Weights of a small GPT-style language model, trained from scratch on English Wikipedia: vocabulary 8192, 43.6M parameters.
MLP neurons of a small language model. Each row is named by its layer, matrix (up: input weights) and neuron, and shows model dimensions 304-367. Each number is 128 + 32 x the weight over its row's rms, rounded and kept within 0 to 255.
Before each neuron's rows, "fires after" lists the tokens most often just before its 100 highest values on Wikipedia text that the model never trained on.

fires after: "-", "s"
L8.up362 [122  66 189 193  97 201 166 127 134  97 119  93 188 156 131 163  97 125  46 160 103 148 136 197 136 134  60  86 107  96 104 191  86 166 157 182 139 172 137  75 152 173  88 126  94 144 105 126  91  86 103  85 148 124 121  97 104 105 157 137 153 125 145  73]

fires after: " the", " and"
L8.up1158 [105 139 169  89 140 161 162  94 144  95 109 100  80 102 179  71 145 111 120  92  96 107 102 131 130 139 138 143 152 103 155  79 126 217  94  95 141 174 123 118 152 129 115 146  99 105 160 205 141  96 147 200  96 167 175 166 126  74  71 154 199 141 128 111]

fires after: " on", ";", " at", "s", " Release", " a"
L8.up1726 [ 86 161 166 132 112 141 186 117 141 119 162  80 154 149 119 172 174  43 115  70 126 134 139 171 123 139 135 137 104   2 153  76 146 179 116 126 149 138 160 150 136 110  87 160 106 114 116 157 181 132 134 139  82 128 141  84 111 146 125 147 126 170  80  38]

fires after: ",", " and", ".", " so", " that", " but"
L6.up1183 [139 208 196 102 166 160 123 104  93  89 177 135  96 145 171 145 118 108 114  63 129 101 114 106 213  96 169 184  87 135  49  94  71 139  98 175 131 248 123 106 150 111 106 163 134 138 168 130 147 152  88 125  81 133 157 125 184 144 133 111 135  97 115 166]

fires after: " was", " is", " were", "ly", " are", " regard"
L6.up1931 [213 165 108 133  39 155 139 138 172 150  75 131 176 124 164 130 178 101 123  70 146 194 143 110 132 122 111 145  97 139 107 131  77 124 127 192  55 114 171 130 148 113 117 140 115 117 103 131 114 123 168 108 148 122 135  79 105 137 135 138 161  94 106  97]

fires after: " the", " The", "The"
L6.up1249 [196 113 144  93 141 130 190  89  86 143 130 130 138 124 107 111 151 101 142 125 124 135 161  77 145 148 183 158 134 133 187  91  93 124 137 149 138 148 135 174 154 149 124 114  92 128  98  56 113 122 166 137 100 159 135  93 135 121 109 113 115 146  66 148]

fires after: " the", " of"
L6.up648 [125  87 109 194 115 161 162 144 147 131 134 125  63 160 150 103  96  89 102 120  74 126 118 172 139  51 156 177  81 147  58 154 149 159 157  96 162 151 136 102 148 136 134 118 144 157 115 157  83 138 111  48 160 109 135 132 188 105 147 191 115 131  69 120]

fires after: " the", ";", " and"
L8.up376 [171 176 216 118 115 184 167 178 141 136  84 110  71 126 148 100  93  78 107 153 140 126 111  90 126  98 106 112 131  93 128  78  94 226 160 150 120 145 106  93 166 130  76 170 150  99 159 144 160 122 149 118 108 148  90 134 169 159 137 211 190 167  76  81]

fires after: ".", ",", "\"", " same"
L6.up232 [175 153 142  82 125 197 121 110  78  77  90 146  86 131 101  82  87  66  60  69 123 177 122 116 132 105  87 147 144 157  78 139 124 141 113 118  92 110 137 144 182 168 180 128  87 178 131 153 150 138 155 118  74 127 126  95 139 186  81 117 113 158 138  82]

fires after: " |", ";", "|"
L6.up1810 [155 122 183  80 144 202 172 153  86  98  96 130 162 144 122  76 119 133 119  77 130 115 173 131 174 163 181  80  63 122 147 110 124 122 166 128 175 103 178 141 180  95 142  84  98 105 103  88 129 121 119 167 120  83 124 113 105 145 128 143 115 180 176 189]

fires after: " |", "|", "  "
L6.up579 [151 134 134  71  60 108 135 120 190 138  83 129  97 150 175 114 109  65 109 111 181 121 138 111 155 138 132  81 132  86 131 117  78 140 111  73  61 159 196 155 112 128 110  93 122 127 102 122 114 167 141 135 140 111 133 111  99 165 166 150  63 137 138 155]

fires after: ".", "\n", "|", " 1", " H"
L8.up479 [104 161 130 133 110 182 199 147 115 154 139  84  98 157 163 121 107  95 184 158 113 139  98 162 127  53 131 135  51 167 152  99 102 135 186 124  86 161 169 144 132 145 126 136 108 136 106 145 106 179 146  77 124 123 131  98 137 114 123 163 118 116  96  94]

fires after: ".", ","
L8.up1154 [110 152 149 130 140 147 160 122 130  63 137 145 117  93 118 124 101  83  88 104 109 127 120 182 159 173 165 104 167 186 172  62 143 124 126 108  79 131 134 123  89 183 155 122  85  90 183 151 144 152 132 150 157 177 115 126 119 184 101 101 130  99  64 131]

fires after: " the", " The", "The"
L6.up359 [146 141 217 160 131 140 216 113 148  72 103 108  87 113 187 100 124 128  95 108 103 113  61 102 146 120  68 162  40 154  91  70  90 147 129 117 128 157 131 107 152 136 143 109  94  98 167 110 107 164 106 116  91 159 104 115 221 175 146 119 105 126 114 115]

fires after: " the", " (", ":", " on", " for"
L6.up680 [155 114 106 160  84  95 134 124 171  98 105 150 105 121 180  97 106  92 138  50  99 111 156 147 154 107  74  91 148 119 153 176 125 164 131 123  70  96 165 116 166  91 147  92 144  73 174 150 135 180 134 171 120  83 150 176 124 111  95 158 132 208  75 112]

fires after: " |", " (", ",", " ="
L6.up447 [ 84 171 132 158 154 156 113 146  43 108 116 163 109 127  69  99  91  91  83  13  98 101 149 119 152  50  99 106 118 167  87 116  75  69 160 105 118 127 150  76 128 173 126 205 105 117  91 187 159 160  84 160  73 111 124 148 136 128 127 120 132  98  76 127]

fires after: " |", ".", ")", ","
L6.up875 [117 162 152  99 162 156 156 168 105  56 109  51 131 120 139 120  78  57 106 113  59 157 128 138 142 107 140 142 163 132 102 144  78 112 131 107  78 161 103  19 150 206 128 165 113 117 133 116 168 143 158 138 162  50 124 125 130 160 112 128 167 103 115 152]

fires after: " the", " a", ",", "|", " The"
L8.up240 [150  69 168 112 114 181 212  96 152 174  74 126 128 167 146 152  50  84  78 147 130 116 143  96 141 188 138  96 145 110 157 117 118 133 104 128 124 149 121 144 156 107 149  83 132  91 145 121  88 159 152 189 137 105 105 134 115 146 144 166  95 136  99 123]

fires after: " |", ",", " player"
L6.up417 [157 145 215  83 155 127 174 130 124 135  70 179 110 112 120 104 127 110 100 110 151 104 175 113 129  92 122  97  79 130 143  94 109 163 173 137 117  92 140 109 137  74 135 163 111  91  88 151  89 168 136 170  81 173 110  59 178 102 138 171 117 120  71 105]

fires after: " in", ","
L6.up548 [109 195 154 134 157 169 135 147 116 117  69 128 133 114 151  50 142  43 144 116  92 190  78 108 125 113 126 152  87 139 124 156 152 111 117 155 145 146  85 116 139 143 149 106 127 122 124 193 164 199  98 134  61 109 126 160 196 120  97 129 132 188  76 131]

fires after: " |", " (", "|", ";"
L6.up1417 [116 100 136 109 153 141 123 195  78 134 147 142 139 172 141 140  88  70  97  50 136 132 143 140 130  80 124  68  73 128 137 148 108 120  98 130 175 153 145  98 118 149 112 149 107 129 165 145 113 133 154 166 146 164 132  92  88 134  95 149 159 152 113 144]

fires after: ",", "{", " and"
L6.up782 [127 190 144  95 145 171 154 145  98 129 115 137 141 113 113 150 145  84 101 104 173 152 114 131 149 163 104 114 147  93 156 115 106 127 138 125  80 123  95 164 119 158 103 103  83 120 147 173  91 155 112 119 134 117 120  83 137 105 185  81 113 132 146  83]

fires after: " w", "K", " R", " M", " k"
L6.up663 [113  85 125 107 178 117 170  92 135 124 139 130 143 115 198 131 134  93  97 186 141 164 114 116 187  52  98 159 181  86 135 133 153 106 192 116 141 154 121 124 105 143 123 101 102 162 124 168  95 117 103 115 139 138  75  79 186 136 191 122 135 127 123 189]

fires after: " the", " an", " a", " \"", " B"
L8.up1037 [129  99 161 120 123 108 134 129  78  77 128  94 100  91 171 116  66 124  74 198 178  84 159 125 118  91 165 167 106 157 120 110  78 165 147 157 111 168 115 120  89 125 153 114 104  63 147 185 124 135  96 107  92 127  74 190 143 129 100 138 145 120 122 112]

fires after: "s", "es", " goals"
L6.up1383 [101 165 125 103 160 121  80 163 114  99  59 139  63 113 125  66  96 122  77 100 145  24 129 184 149 136 139  87 130 190 164 174 151 156 125 112 168  86 149 107 153 105 124 166 125 128 162 174 136 173  96 171  80 109 132 149 169 159 106 159 119 202 116 127]

fires after: " W", " L", " M", "^", "K", "C"
L6.up661 [131 163 159 129 122 168 150 117 158 133  93 162 138 121 180 141 177  88 116 187 157  96 119 156 162 125 183 130 119 100 160 130 115 148 157 159  89 143 126 185 116 185 164 135 126 127  94 107 151 193 101 150 159 137 134  67 171 114 158 140 184  74 101 136]

fires after: " the", "19", "The", " Apps"
L6.up840 [132 114 188  59 151 113 108 149  72 124  98 136 143 121 136 124  96 156  70 154 120 145  51 123 144 124 112 151 147 163 134 114  73 130 129 171 154 125  98  42 124 103 167 160  92 119 122 134 157 134 148 144 133 161 126 137 128 125 125  87  99 166 115 102]

fires after: " a", " one", " h", " 1"
L6.up1595 [200 122 158 145 114 165 113 108 135 110 119 141 116 120 172 149 140 106 106 156 148 121  95 143 125 115 146 121  54 140 109 107 108 166 147  93 111 138 149 117 172 112 140 118 124 113 107 185 107 133  91 103  72 126 114 132 146 136 125 113  59 129 133 152]

fires after: " A", " a", "A", " one", " n", "4"
L6.up1850 [120 139 149 130 116 139 134  95 149 135 164 169 116  89 135 115 130 103  86 196  95 137 202  86 149  62 116 154 108 148  82 139 148 140 181 118  74 168 140 130 188  86 145  98 124 166 103 148 153  92 134 138 127 166 133  88 179 121  84 144 112  85 139 140]

fires after: " was", " were", " as", " one", " a", " are"
L6.up405 [163 180 197 147 110 212  81  97  51  89 150 100 134 160 163 119 134 115 119  99  93 139 118  90 102  60 131 133 117 129 116  63  95 170 169  58  87 170 175  65 141 112 167 138 100  65 107 131 143 149 137 142 141  73 159 136 133 160 132 180  88 115 112 110]

fires after: ".", " the", " R", " an", " a"
L6.up966 [160 160 136 176 155 149 147 152 103 107 117 113 139  98 111  98 101 157 118 119  82 141 121 160 121 108 143 136 154 146 163 149 106 176 101 182 102 148 205 135 132 164 172 180 119 132 177 142 125 124 102 140 105 147 110 147 137 114  86 158 114 130  82 141]

fires after: ",", "-", "  "
L6.up1981 [140 158 111 124 163 130 139 176 120 152 160 162 196 104 126 144 113 115 163 110 140 124 100 130 177  99 137 177  80 138 110 116 141 156 109 204  78 170 168  92 141 120 101 164 142 174 118 145  91 136 107  97 100  78 104 128 154 164 216 109 112 195 150 124]

fires after: " to", " would", " and", " he", " He"
L6.up1426 [139 137 137 174 116 139 202 160  82 134 136 133 147  64  92 160  81 101 105 137 150 138 101 111 117 163 118 151 158 156 119 160 102 159 161 202 118 169 144 178 166 145 138 116 113 103 110 193 187 170  54 142 152 135 114 201 157  97 151 109 102 183 121  83]

fires after: " |", "s", " can", " sq", " m", " km"
L6.up984 [ 84 162 135 153 118 189 100 194 134 114 180 120  93 117 113  95 149  95 111  95 118 129 110 108 155  96  99 117 158 165 164  62 110 163 110 170 112 152 180 127 141  87 141 180 117 112  63 123 113 126 135 129  65 133 127 144 173 142 117 116  96 115 132 142]

fires after: " the", "|", " on", " On", " February", " June"
L8.up1056 [142 154 128 151  93 146  96 113 176  88 164 161 102 136 177 103 103 144 111 104 150  92 112 146 165  61 125 102 135 123 166 187 117 191 155 173 124 133 111  88 111 203 109 170  97 160 146 171 169 146 139 127  88 152 149 155 213 103 138 121 110 117 118 145]

fires after: " |", " 1", "|"
L6.up534 [ 85 160 142 168 119 163 119 126 143 122 116  79 100 170 111  71 135 114 111 130  78  71 161  61 161  96 129 138  88  98 120 118 129  86 136 140 154 138 160 133 145 105 121 159 129 132  95 145 164 144 115  67 112 169  83 119 174 180 128 109 110 120 159 103]

fires after: "=", " (", "{", "(", "–", "."
L6.up1947 [ 80 133  84  98 180 102 182 156 198  87  82  91 129  92  87  49 162 106 111  72 118 148 109 159 116 121  93 172 142 119 112 166 104 138 113  76 103 117  96 115 177 123 125 164  95 132 140 154 109 176 188 147 158 180  84 117 163 165 191 159  99 150 111 115]

fires after: ".", " (", " Votes", "\n"
L8.up2010 [157 132 178 159 123 153 151 130 137 102  87 157  31 106 121 172 135 101 157 124  97 135  87 133 115 135 108 183 148 156 118 126 147  86  93 122 143 130 133  78 106 128 179 169  92 177 156 159  88 175  81 122 130 160 130 142 131 177 169  88 140 119 128 120]

fires after: " in", " on", " from", "In"
L6.up1456 [175 175 142 237 146 173 160  92 173 116 127  81 147 134  91 122 165  78  39 155 126 142 133 118 139 126  89 122  62 103 167 110 130 128 159 137 117 119 118 109 116 138 162 122 113 146 172 224 157 143 141 126  56 160 160 127 163 109 142  58 120 147 110  88]

fires after: " the", " =", " his"
L6.up100 [180 163 187 140 123 107 103  32  99  99  92 140  59 137 108  85 155 175 125 124 149 104 127 127 154  90  77  95 113 133 121  84 116 154 166  96 101 128 187  81 169 120 117 134 131 175 170 197 175 125 130  97 107 133 127 186 217 191 150  76 117 149 113 120]